From a checkpoint of a small transformer trained on Wikipedia.
Architecture: RMSNorm before each block, rotary positions, no biases in attention or MLP, untied embeddings.
Training: a variant of Adam for these matrices, 1315M tokens.
MLP neurons of a small language model. Each row is named by its layer, matrix (gate and up: input weights) and neuron, and shows model dimensions 496-623. Each number is 128 + 24 x the weight over its row's rms, rounded and kept within 0 to 255. Numbers have three digits each. A neuron's up and down rows have the sign that makes its largest values positive.
After each neuron's rows, "fires in" lists the words (lower case) most often at its 100 highest values on Wikipedia text that the model never trained on. A number after a token or word is its count.

L7.gate657:130096131149127094118173113130122158141134152117142124123164136133116094133134121073135127168080115087161157154120110166154144158126095131102105161128138132148101149150128118149116121117126131112140129070141161087134111081152098152139136144106123198107142132121134162122127140176139110128163118120125109127093140113139102148121126172109088144118135110126092139112180085147090165155133
L7.up657:107086109100131137121088094146155123151124116157087138113163118111110131140115147138105153093108134114077134107123093157141175128105152146192130140144097139146079115150169156160116142142128163119111076084138114120111141122154122147141171115130128104140084130135092135113128132113144162109155138122122121117107165131160138112143120148148129148139138122121147099117129141140100153125099
fires in: "in" 27, "over" 17, "on" 7, "around" 5

L7.gate267:092147120133148105130154129157146144163140137122163134166115125150116109111141119134096111091103149151136119152146074137091109129117153115141131127141135155123137136129123106108167102131143113164140116118111130116133187131130114146133164100101120160133106138154130142157108163132203108128119132183147103112142118154141112122128124134144107128125133111110156053137158104091152185129086
L7.up267:093130140120146124152157117140149181115128139156169126158132126107100149109139100104130143091123147110152129129139120117112091072163161121143061123129122148125153116175130158161122124122119139108117099121117130098168133133147093116128177104161136148166146127143168160171166134107145092140138128128084136139132158162152104103114113145101122138093132138125089120111123129123119128131137
fires in: "october" 18, "february" 15, "july" 10, "september" 8, "november" 7, "may" 7

L5.gate1411:103131176093137145118132113090123066126134134127146126151124126170136146080105122170138123127141126118118121172166149134136134112098119128103148126100121118141152127144136150129101134136138101166141110147057137136123137082159091144136090119086130107127133094145068127146148190121139112099103114125136125117124148128118156150100142124073120133112081126156104079110150155124108142132111
L5.up1411:125136136159129144124094128141138168123119135136126079128070105122132143127143163133120082161152158134155142180127149163165102154144113151108113149144130131131118142124093146163133161124085140145145147101115121130120139113118129125106128045138166145139177147107164126135154128144099089141138130095140102102101135137097148126131133097108141112117163141142125142114159116123139116131094
fires in: "november" 18, "february" 9, "october" 9, "march" 6, "september" 6, "december" 6

L7.gate1948:111097120156073123191143151124123095122135118153166129104145113107147088138143068081126138144087122139115148141127123146092149106130168140131127117119128076138177156098162137090130153100133095120121145111129107075114122115117093173034113081160102146141095119130132137111068176128134141124138172091130115080162124168096168109139152138132122132148123129115137145148109153142099154090146
L7.up1948:109131153094101115142109145094118119122092117146153119109142134153162154142110158136158157136128156130121143097150114147128115122148144115073095131128112125160145136165132119095126157103134094126069134115157106103121109160114138188106125145177115105146127091128152171138108143109097110099148149082114116091156107160122171111170139146116102119132121143121183144119166142145122154159152
fires in: "that" 27, "of" 21, "community" 4

L7.gate1717:136156126141137139141138146150104119122154146136130144142100145162128107131142130152094132131144102082164150139117109127104119128107113124086129120133103133086150117146125106131136139142149097155108133165113096136108166143128124107138123141136106151134107152111160085116131104100142155135133137161124141130108063154147095093107105216169122139151136161154140127156112111183129184124138
L7.up1717:116146121101111140152124131108088174133121125136115130101145124162112139068117127116089118107128155147169153147111112114146127096115147149154187099191174088122135132140085142130140143097116146124140157106163107127129146122092125082138121122095144100133122137118111125152091133096130157135145100107144148108131125099114119100183131153131139116091074125142163098094139117184115136129148
fires in: "was" 32, "had" 11, "is" 11, "have" 8

L7.gate848:135122128089145157133161109158117127140133141135134110098127129092156164149089120129126082121113149140133184154137141169096085132146139139149114111118091152164100148145124145106173117100103140074099122113120131098134164123133102133117095106129095146124126077148076136142100105168141115112107136123141167132150165141143143099136063113140118087113113118148131120198102097163120121103160
L7.up848:138129178121106117162124137159144091091133140130145075187127148142119137101099087173125097094107152114148140127140144137136113134120137129084125092148129128165137082133109129172151125159169102108132108166127110104169129166134118135103097161116172101161142145138129118138121128107186152096108124141143116143118104142164130164095075134152151127141152107141132142162158130128121074170119
fires in: "it" 28, "he" 9, "she" 7, "they" 5, "time" 4

L7.gate418:147113141135104110125133136145155084142130112120106121122120049112179109127094102124122131141130093122131151153103094135076132131129132145110169134116080116130136119132120113089144147120160148099135140076073096082123081153127090103123134124135149149134114155160096130147125152153142125146184156138111151120155161166094171144111096098147117130123100135199125157133091113130103148134151
L7.up418:157147134149159138158111098111188150122152182144109155150121172125098163105144105120108126148122137088121128152118142147191112109164125132101179120157142157117122086145099110092141140098113133146121135095123144117125133123122108127129138194116141099146119138141156121134156128098112096156141156090104121121152131090131109107141122143111131106133156161112189121123143128116154118144117
fires in: "of" 17, "each" 11, "only" 10, "that" 9, "last" 8, "every" 7

L7.gate376:082135117139124126129124152142150095111141160136137107139136127143124085105119096108144112097122161119107136153115139108091119080173112144094122153154105182083166176131108155123117144154123106137124099151130140165118154153116130090137131130117103139105095167127129122132145163147174073152131128167127159091174135120166119136156140163178107136117157153106104109135148112136102132128149
L7.up376:152103140150134154109088120125115112120155138132098111093134167133094129145135150099157114127161121130130121130083125123068110169162137150130160158148122107104119117168092145121109089160103101150133100147106112103116123101124141113137118120115114137129148125105117159124160116152137138147191134091073170134146053134109116159161140119076122165157121130131116118102109097153076174124135
fires in: "on" 29, "of" 23, "in" 15, "for" 12, "to" 6

L7.gate1886:129132138122123107118156116102091104085143081099123091158150121129136109160134113120120095151131135102163133125157128113116139144129119136085110115182137143097119155092136129121159117108153088138169132163145136094113116135146127116107119130103132173121167114135161106141113090133133204110149108114111137101105123184113085153199169127133112116155106115146138158141142143148121126118134
L7.up1886:122125129136162085160087137116146094156162134134152126125118064173116128103111108153086139120140126134158171123133143154174154153099098134087169159123146108125110129122095150149124117138160103124138123132135100142124065105097078103112121130128119091112149125159149171127099150122107125108105057137152123100081132135092141160119176160128140135115134131128136108123125124107186145121126
fires in: "was" 50, "were" 12, "is" 10, "known" 7

L7.gate1687:135134136125136153135144079117098091133146095131121136169105100135168139135142129102127158073134102103087176110126089184115128113131120105116110094136117090118129147124160129098121130108194160122150112144119153087130145095136087140094132111144153121128103138155132083138109148171150148109166125098140150131147191136136117135092122139132101135131129127152101119189096140118103119122162
L7.up1687:110146161093127118142141092165157100100120122165055113121186145108183142094150099133144144121141114144106147102118134110135124118103158179126133113155120135104168149145165128110129126151100140112129107124129122132119092103105129133111100108179179129110102121144099140119131136133149131097135165149135122135130088111142140134114080085167133079114142170140155129144097133127145070062158
fires in: "first" 23, "last" 13, "only" 10, "second" 6

L5.gate807:117092167147069134125145115111176117138155108115131141132138166118111121121139147111089144148097125178135121151126119104146090145131106119138155136148143112100135111099147122118136125129140117141144124126135153142088140125095148086111165145123149168063136136132134098132117150167150118145118120117090144067105147127134085143135122137103116107095157145089144121098170115090169153138131
L5.up807:102128098148111100134148145106117119154070113111110134155145186106156151136128132106136133080140149081122105113132123176137112083129168130111104160115138101110142132144167143149127150155105080133117164087081115081114097148147112154099154171146137171125091125118156124126113135131129105087126107140159139090058127147121157122096113145118126158114123136130123121144147162108147140144133
fires in: "on" 21, "through" 13, "from" 13, "by" 10, "of" 6, "via" 5

L7.gate1024:138091167129144086117139146129134120133108147141161166104122119179121062155124149119115125164128094119123148132125130144113117136150098128150126106121102105139168158117110121124142166148173112089145111112125117140105112136116121121112103073077118136119136125175124095148082109167150100120158124128124087088115149161141150115105134145121109099110137108120114135091109109130120158114093
L7.up1024:150122125179114121136120135135129183148128127144157120074076122164088122137137103171144167136159169114125103168160144112137143133148128092159155160145118150179139128138119162152137162091114147127101096144095141122122105147117119120142107135102146150161154109135178134156130067131141115161120117169129148127129125147132115119126104125138158112131130163097119120120083110180136146139142
fires in: "of" 36, "up" 14, "out" 7

L7.gate1037:132147092067089123151127084150146158136105084134169102155113126132126141123123118127116121188148074138145130129097143154073121157092090155160130153118162137115092108111169091086112150119143126132134113135160120134133104076149097117078124123144199107103154137141126141115121170123131110154140126087079100100065133091105116148117122167087127161123128133107112115141126131133113157129123
L7.up1037:132138096096131117159092168125116110148148107146146103116133130141119168120133096135140094144177122134135166165128096163094137104190158159134122151128097108112163142154104186099125118167128120174158155137121139101114128136154120113150127144107133136163143163113092149131110152117116121122117145161123124082115163166125139093168147160137163152152145091183145094127123122111129105133141
fires in: "on" 59, "of" 18, "at" 8, "over" 8

L7.gate1691:109130092143104104144084133139143120134073127124144138197150088123113092142130113133092075160111066135144151169117111121104100127114146142161126102182149123141098124125181124157143137132153097193133106096133134144174081074126120120111050137131166121125114128163115116149126137141163157117116133098090133147098137145143154096161116132161137163119149118157112107113116129101125181107108
L7.up1691:119119127138148140138117142161123110133109137193165117184158133108113127123127152147128107112128143127135130179105139135084103142194099119131115126144148139149127129178134133166094114097123096116119118108122131112132092117123094076118142083156143101122155137167146144141118157153126119134117131104128123074080146187164152129152101092099122163141133076161129153111169161104133128094149
fires in: "the" 45, "is" 4, "was" 4, "by" 4

L7.gate1821:143116124147186156093149134110167147122098174109148172132101132151148116066139155150110117122166104154140106146134113130059174130140131134139129129130118172137139147095124114071123137127138116077159121133109153127124120107113132098076128111101089103116130109165137120123079149151138093103121131162079140123095141111163105127117119142121135150143149109135068100131073168114121154120136
L7.up1821:151077126097129131105118125096093148110100124181160099153158134156157119116103097127146158114126192103107147106118139139139135137139190134088082173119091141094131115152163134119100128154088124124138130141145142114119141132141155150172109158092177133118125113144151147150127130115126099104149072130125135144122133111151112112131089139135115125174128105166136135114136138137123137086188
fires in: "of" 44, "to" 9, "that" 7

L7.gate521:101146086122089095178117114154101078147144151158118127126154131114160081156121140137135119132114125109114193174132118106144130129149112132177142131113127124179153117143180117194141143122139091146131074098114180125113116109087150096114119111104113095144160150140168137084136128180139102148118151142094145156164118147125111093116148137099138059155118148136111119106114164107085127123155
L7.up521:153147107189130118102134138103133131121187113112134120117111149159128149112104138139136114121130109110120077138104099143111132087139146088121153216164132188150179105130083115096143112113135108177111118138104099130096126166191122134131134111101127099120128164086177136141124105104147127153098108159115134129165151126144115128162137120143121149127127139131101171133149165145114164133126
fires in: "of" 63, "for" 8, "a" 7, "an" 4

L7.gate879:119114134139099125138152178155108132134110117130171128101129117177065103105133091098123097159119145146128146116134147161095149147125127115101132123094115116103144135129155109109136127081089104121130148104126087164132153124096107118095133101155098121142084127100142158112119131124123122114152126119109095113106136127153137164118100145129104128140104147141104165131151150140123165169156
L7.up879:152111141129101117124120131147106127102131099158173134115120137158141139109135146121137095149106160120117149140094137128145136121168141146135148121130167100149069120134113146090151163100149140124114149110134154116137121177169150088157090135087140136166160103132146149143148182141117104124128115149114139110138121106153063141095132134107121140146108127160142118101093161149124111134122
fires in: "of" 29, "to" 23, "after" 7, "30" 6, "in" 5, "and" 4

L7.gate158:138086149121143167171141135164088114119127131151124110111101131103158100170082096079098090150140127122098145124124136140146143117111064107094151135144109163127138126118188141128129141142119135100151140117116099119099163131121103120146102130169143123129087162203159104115149126106163112075141107107158103104101110137145137147119140144116137139143126100102122092131184130135118144147141
L7.up158:115109144141115131150126152131167136056116166129128122116177134123168117133134094137148147162160134148117103184149093083122109124137082061175168148110151129157116105130138129136109123110098083086123158138112113108112141161090136103151113107115135165135141139130107129111139110128137168153159148111129107128141165134126176136074119109142111112104112106114095121133131075144150090124123
fires in: "on" 35, "in" 24, "100" 12, "of" 10, "by" 4, "at" 4

L7.gate619:161125087126085157146174131103142107104085091109158130143096133098126135144164131145123161116095110101084147115127128134120115114125101131104142105138105109058148131120102113069122116139108156086121138135102115087130079119117138120125139106108166094127127104103120110109132132125160114146147156107095111113124092156115128133097102142154084095142134150164144128119137139138113117156125
L7.up619:133106110122176152138188110121103141142126163128137117105105148129087119123163130102151157121135118128109122119119144098138131136141100133149157110118114130151138137121148132062157172131137144073146084088148118111096144096118125109151142095110079153119134133063157151131100157083093110136142150153124137104121130176079129154115145165132134154114130128125135138181080096099134124094093
fires in: "of" 51, "that" 15, "25" 11

L7.gate2060:070106133151130118114115139144129137160152136121147132168102099149105108136157152127141101151149160122101108165117157150129106124130140135091127132085132097145114123113094128136123167157121092137110128132146140132065138186161172129131144128131089163121111137126155128148116123148138098109086130151088108131118127118129145100133109124160105157103181121104120139168097160087140163109155
L7.up2060:130120119131131159099111074103098131118174125150140119136110132109121134184096108114098131159093136135090107125085141156121162136154094101100137154105145096149116119133103154158127103146127105106117150172118144144128140122123127106147156131120129068144104148120168123144103101125139097173153122158116114122104153081099092133162141165117104161153143118121120129105107112096131146106170
fires in: "to" 28, "in" 23, "of" 8, "for" 5, "off" 4

L7.gate1100:086088108143131133162119139138093107132150124132173119154118127130123103139090087153122132131103150106124155150182111117118116092119146142092159130141134153117103124107154114109151120110124123137114102094088075145143111111131098165131131105113133145158118140127128129112112127092150116124143146140150104075133142122130117111092117142105126131150092137115118140124125139152152158139131
L7.up1100:148125158108154152126124118164142112117140082137125111105118119141107137127114101152139110102142102123133149107139149156116122156125143144111135145085122118147147164124157120134102120119143146068131100170095150112146129124136091091101076098152082170123158090133120103153116132148116129118086149114140103177142173131159169130131105146181094079165091123140115094138132148116141099166156
fires in: "to" 21, "he" 11, "she" 8, "that" 7, "be" 6